Weights of a small transformer language model.
Size: 8 layers, width 512, 8 heads of 64 (1 for keys and values), MLP 2048 SwiGLU, 39.2M parameters.
Architecture: RMSNorm before each block, rotary positions, untied embeddings.
Training: a variant of Muon for these matrices, 494M tokens, 7544 steps.
MLP neurons of a small language model. Each row is named by its layer, matrix (gate and up: input weights) and neuron, and shows model dimensions 192-287. Each number is 128 + 32 x the weight over its row's rms, rounded and kept within 0 to 255. A neuron's up and down rows have the sign that makes its largest values positive.
After each neuron's rows, "fires in" lists the words (lower case) most often at its 100 highest values on Wikipedia text that the model never trained on.

L3.gate541 [126 121 101 143 145 118 147 103 146  56 109 140 160  94 162 155  70 113 112  92 117 136 122 168 166 113  84 125 137  95  99 125 160 148 187  98  98  97 160 166 110  36  73 112 144 153 138  79 104 114  93 104 164 160 137 136 143 127 168 113 147 122  99 123 115 148 144 115  92 125 121 106 135 110 169 138 176  97 163 106 186 121 161 136 117 131 129 164  75 118 139  83 167  80 114 136]
L3.up541 [ 97 125  96 132 134 194  77 137 129 174 128  78 176 140 111 109 177 113 103 142  81  99 118 201 171 180 178  65 121 171 128 129 124  91 138 135 125 141 130 136 105 131 144 134 136 133 138  77 125 100  95  59 209  70  70 121 122 152  76 137 162 134 206 141 175 124  46  85 127 183 145 100 130 106 131  98 150 127 167 130 133 114 200 113  76 148 138 129 150 113  67 144  99 129 128 156]
fires in: "of", "with", "have", "by", "for"

L3.gate150 [178 113 118 156  55 107  89 109  80 104  85  93 114  85 115 167 118 135 116  96 145 101 143 153  98 147 160 133 132 147 125 103 131  73 161 140 109 183 166 161 154 182 106 182 100 123  28 130 179 139 157 255 170 132 132 183 128  84 110  99 133 126 116  81 138 196 157  88 124 115  89 103 148 113  94 154 147  95 150 141 132 166 134 179 111 198 157 108  82 128 105 134 143 128 136 192]
L3.up150 [110 101 178 142 161 112 155 159  78 126  93  95 175 161 111 127 123  83 106 139 142 123 167 139 132 113 137 134 150 171 144  59  74 130 101 131 151 162  59 135 176  83 136 206 112 121  99 138 152 145 104 180 121 132 169 191 147 120 179  96 163  97 106  91 145 119 159 151 114  93 207 141 150 160 156  85 149 141  93 107 162  85  54 118 118 121 158 128 141 115 125 128 130 150  72  99]
fires in: "was", "were", "also", "are", "had", "is"

L3.gate1457 [105 103 103  82 158 105 150 124 174 139 166 152  97 155 161  67 138  82 128 178 179 133 176 131 152 135 103 158 170 136 173  99 146 150  73 109 105 151 149 146  97 117 108 174 148 122 145 131 177  61 138 144 146 137 164  93 103  68 169 108 112 148 151 154 137 156 160 147 176 105 100 181 111 163 121 165 108 143 161 143 142 174  58  90 183 152 122  75 168 148 144 131 128 107 126  84]
L3.up1457 [141 148 132 148 178 144 127 118 106 186  75  71 117 136 232 124 112  93 119 136  70 109 142 122 148  75 108 115 103 128 126 181 146 143 176 174  78 106 142 147  75 195 153  95 125 130 164 138 135  47 190 179  79 167 153 136 131  94 114  87  96 122 130 163  50  96 158 129 168 187 156 106  93 113 150 145 112 140 129 105 131 111 145 189 104 159 107  84 157 108 127 172 118 109 144 131]
fires in: "of", "for", "methionine", "first"

L3.gate588 [129 162 131 180 190  71 108 164  88 124 165 138  84 106 180 118 154 141 141 145 143 125 134 136 144 156 128 136 157  78 139 132 170 158 124 145 152 134 138 133 132 137 151 124  66 131 130 173 136 104 161 103 145  78 152 147  83  74 124 123 116 114  82  87 168 108 188  39 113  53  90 162 120 120 113 154 154 174  71 215 138 118 135 103 131 152 151 132 123  90 102 118 158 162 159 115]
L3.up588 [101 129 121 163 122 161 141 166 120 161 114 134 152  56 130 138 104 115 141 173 108 116 144 105 124 154 198 136 116  85 135 178 195  69 165 161  92 184 164 120  73 159 121 126  86 108 160 119 138  55  87 158 110 106 118 161  69 169  97 142 110 125 153  95 176 132 149 112 126 101  59 116  60 137 155 104  90 164 188 140 156 134 114 103 157  96 139 150 123 158 105  99 165 122 175 169]
fires in: "0", "income", "census", "historical", "rate"

L3.gate1031 [102 132 146  89 143  41 118 124 102  50 161 104 121 151 170 182 119 117  91 109 137 140 151 163 133  95 146 159 103 159  95 164 118 131  75  99 206 135 159 111 143 205 110 114 116 150 199  95 102 115 158 202 103  90 155  95 108 162 107 208 138 109 146 107 125 117 108  96 116  76 160 165 134 192 168 130 167 120 134 114 126 123  75  97 122 180  87 144  68 145 126 151 118  80  90  63]
L3.up1031 [151 132 129  89 139 110 153 143  90  76 162 172 137  81 182 151 156 115  51 101  96  81 145 152 117 177 136 101 123 145 136 101 121 152 146  86 179 142 123  98 145 192 109 194 143 134 129  80  97 113 129 176 133 164 118  88 131 143  87 118  89  78 126 125  82 121 120 147 100 154 128 168 111 163  84 172 142  70 137 203 113  96  82  95  96 164 139 119 114 124  88  81 184 106  95 177]
fires in: "is", "as", "has", "it", "was"

L3.gate870 [ 62 113 132 140  93 159 106 149 146  59 143  96  88 148 116 156 116  78 110  97 112 152 158  96  75 105  68 143 203 129 117 132 153 112 131  96 159 181 100 117  90 140 182 123 135 141 140 118 158 143 145 158 158  84  79 105  89 107  56 129 122 143 121 113 111 124  99 133 145 122 108 156 121 199  80 136 126 154 166  89 115 136 172  76 135  72 109 144 147 138 126  83 150  94 138 107]
L3.up870 [136 110 128 109 140 132 134 116 115 111 186 200 104 131  95 171 150 150 148 100  77 132 109  66 105 148 132 132 124 172 135 164 131 121 142 153  91 155 135  62 140  65 193 168 100 157 115  96 143 126 149 190 129 166 129 138 132  42 143 108 132 104  67 183 135 159 104 125 108 135 146 138 166 138 148  92 150  81 120 137 152 178 132  29  92  95  83  83 155 132 152 132 148 110 109  56]
fires in: "in", "after", "at", "incumbent"

L3.gate127 [159 161 115  96 125 171 149 138 123 176 125  92 176 118 166 105 137 111  84 117 153 141 128 172 190 157  72 140 149 132 107 105 108 127  87 157 114  93 159  68 146 156 120 171 165 158 135 152 146 120 105 128 172 163 124 151 115 199 116  99  97 117 114  99 126 148 135 110 128 139 178 144 143 125 144  86 101 165  78 121  82 101 181 120 105 104 158 137  99 104 131 136 139 122 158 109]
L3.up127 [135 169 107 108  90 134 104 159 125 196 190 132  62 161 122 150 147 136 140 154 114 159 131 196 154 162 170 142 166 131 169 144  81  93  83 153 121  87 143 133 108 142 171  98 134 146 132 182 159 128 107 102  85 138 116 129 146 138 125  35 119 114 123 121 140 133  82  83 129 117 148 107 125 104 113 102  81 135 126  72 146 188 175 143  68 134 198 127 105 105  75 122 145 112 135  94]
fires in: "with", "of"

L3.gate820 [ 78 132 139 153 207  49 127  89 120 129 184 139  97 142 154 169  57 169 108  63  77 156 156  72 140 129 146 138  56 155 168 142 113 143 117 123 126 177 105 159 199 129 126 103 163 110 158 117 167 168 170 139 130 137 158  92 111  86 186 134  78 115 140 127 139 144 127 163  94 126 130  70 161  65 134 137 161 134 138 114 142 165 166  86 201 137 137 136  97  92 130 204 144 109  97  96]
L3.up820 [ 61 109 152 122 176  69 135 135  99 160 183 107  53  96 176 173  76  58  80 159 111 155 125 126 108 131 147  99 120 142 213 135 109 175  98 128  77 152  97 108 132 119 165  74 191 134 107 138 190 106 160 155 105 155 163 141  63  67 164 121 129  65 161 127 154 213 105 152 149 146 121  96 150  77 162 145  93 102 122 118 163 197 118  76 155 164 126 113 116 158 136 142 179  64 143  86]
fires in: "for"

L3.gate1959 [120  75 120 153 128 120 106 132  90 136 148  99 131  93 172 199  66 122 133 186 105 114 151 122 182 145 116 133 135 162 117  62  61 132  98 151 140  80 148  96 140 132  77 112 149 190 143 113 132 102 111 165  98  62 134 120 168  92 138 150 160  95 154 133 176 126  97 128 164 184 160 193 150 143 167 108 142 116 112 121 178 124 160 139 131  99 136 174 167 149  79  85 160 111 184 102]
L3.up1959 [125 153 127 111 137  96 130 210 116 174 166 148 107  53  95 118 116 155 115 136 111 102 101  99 108 134 100 155 129 102 139  87 162 170 177 126 143 164 162 134 170 112 143 110 153  53 100 183 135 127 159  80 122 149 135 132 171 158 154 101 111  87 126 156 131 192 125 135 108 153  92 157 162 125 175 156  83 160 129 113 163 101 169 140 130 158  70 132 159 130  68 135 137 151  80 165]
fires in: "and", "but", "by"

L3.gate494 [108  99 119 192 138 111 124 137 108  48 126 184 174 139 135 149 142 121  86 150 125 132 133 147  98 154  75 111 174 125 149 103 122 137 141 124 189 144 177 137 118  55 181 137 109  90  84 133 200 112  38 177 120  86 130 110  93 126 144 107  94 177 159 188 123 142  78  71 159 143 125 116  83 150 147  98 129 157 143 135 121 140  69 143 120  93 130  87 141 206  93 135 116 131  66  88]
L3.up494 [114 131 195 180 162 151 163  94 114 145  81 137 107 130 132 131 160 116 145 115 133  99  73 145 154 103 110 120 120 143 156 112 187 115 155 138 142 173 189 114 145  85 121  83 107 100  68 148 159 168  59 152 152 108 120 144 145 185 115 133 128 105 147 144 140  96 173  90  52 142  55 139 123 113 123 137 113 139 100 171 191  53 119 127 179 146 121  84  86 161 100 169 150 108 169  94]
fires in: "with", "in"

L3.gate1086 [105 110  88  95 126 115 131 127 147 140  95  94  81 186 142 119 119 116 133 151 112 150  99 139 110 131 116 110 160 173 157 169  81  98 137 146 128 174 118 101 125 109 131  78 166 149 111 101 126 121 167  87 168 159 129  65 116 143 136 152 101 144 115 132 107  90 152 160  80 160 189  97 171 144  76 140  94 112 148 129 151 121 133 109 126 162  98 157 179 140 104 140 105  95 132 138]
L3.up1086 [118 159  93 130 136 132 140  66 183 185 162  64 129 163 166  81 157 169  83  96 115 115 184 132  43 103 126 113 187 202 114 136 106 109 133 116 137 146  46  94  92 157 154 138  79  99  92  73 129 148 105 101 115 129  76 178 108 101 121 123 145  62  93 173  50 116 123 157 155 136  68 104 116  76 111 134 105 151 119 102 181  67 174  79 136 136 113 121 126 115 208 177 156  78  69 150]
fires in: "from", "since", "by"

L3.gate1055 [152 113 162 165 138 116 120 103 104 125 144 109 136  60 126 127  86 104 123 156 131  70 138 142 129 106 136  89 103 160 157  94 114  66 195 103 102 182 164 154 150 159  74  83  94 147 172 111 116 153  97 167 118 104  34 129 113 118 141  94 164 101  98 200 117 137  97 165 138 153 171 124 102 150 156 105 135 103 153  95 207  87  82 134 155 125 156 139 110 107 138 126 126 133 114 134]
L3.up1055 [197 197 123 155 118 114 155  73  43 107 132 182 117  75 127 144 127 116 133  99 155 145 153 138 189 100 136  84 143 112 122 126 107  77  81 142 104 146 142 213 139  67 131 113 164 114 106  93 119  95 147 106 136 132 105 105 147 103 147 138 167  63 181 103 104 186 117 175  59  87 180 116 146 179 148 118 138 149 190 155 147 131  99 165 167 147 141 113  81 131 114 119 109 103 154 124]
fires in: "him", "it", "well", "just", "not"

L3.gate214 [ 75  61 102 133 103  97 113 103 192  97  84  77 129 128 136  64 113 126 134  92 145 129  93 186 119 155 128 148  84 160 127 141 115  90 121 221 157 176 115  92 106 133 255  74 134 159 113 202 120  82 175  91 131 148 103 160 126 123 124 138 111 134 134 119 115 147  80  90 120 131 144 103 118 156 178 138  81 141 135 142 126 169 146  84  74 158 163 140 140 155 132 110 149 118 166 124]
L3.up214 [124  88 113 155 126 142 123  85 110 158 144 148  79 153  76 113 124 123 191 111 125 176 132 119 118 159  81 108 151  72  68 166 122 157 142 148 115 122 102  88 109 183 129 175 159 136 123 124 104 154 121 109 132 141 119 111 123 159 190 126 148  92 104 177 134 151 136 125 170 126 127 112 125 151 111 146  89 148 114 179 121 148 178 125 106 154 118 110 171 135  82 167 102 123 149  68]
fires in: "life", "death", "personal", "died", "born", "education"

L3.gate1332 [138 181 122 144  99 124 126 118  84 106 170 121 122 144 116 121 178 117 120 102 143 119 125 127 182 107 157 141 171  97 162  77  78  36 154  54 153 164 164 127 192  99 153 101 170 151 126  91 139 113  89 160 166 151 131 127 131 157 136  63 178 112 144 100 130 127 148 119  66 158 158  85 161  89 130  57 112 162 114  68  39 122  83 112 135 171 128 117  78 112 136 173 162 127 147 131]
L3.up1332 [167 150 141 171 148 129 134 147 115 122 164  74 102 146 110  97 130 123 113  95 152 100 128 190 138 124 134 126 166 163 113 124  65  81  95 143 167 198 172 118 182 127 121 168 180 144 118  88 146 110  78 155 161 153 158 148 101 112 151  65 179 141 146 115 112  55 146 122  74 114 151  60 150 108 178 133 135 126 119 123  99  13 117 118  93 123 173 107  77 127 138  82 123 139 174 135]
fires in: "by", "commerce", "animator", "producer", "writer", "com"

L3.gate114 [150 149  71 195 161 120  52 118 154 130 166 204 105 146 140 111 102 101 140 139 127 158 117 132 161  84 205  96 113 116  92 144 109 105 154 105 100 150 160 196 110 109 109 159  44 124  85 151 125 170 158  93  91 105 106 118  96  14 141 142 115 116 139 138 152 158  67 126  30 161 110 141 151 202  91 100 117 146 141 106 128 173 125 143  74 134 120 150 143  99 143 126  88 143 152 106]
L3.up114 [136 156 105  76 164 141 142 189 127 138 154 118 127 128 132  83 139 130  58 107  77 154 114 130 131 125 135 103 111 162 114 105 165  83 131 105 103 121  81 187 145 151  84 176 163  58  86 126 121 146 204 169 163 127 220 100 152 150  80 119 121 154 125 120 118 126 171  97  78 121 101 141  89 140 129 158 109  89 193 157 148 118 164 129  99 186 123 160 184 115 155 128 126 114 194  97]
fires in: "in", "of", "for"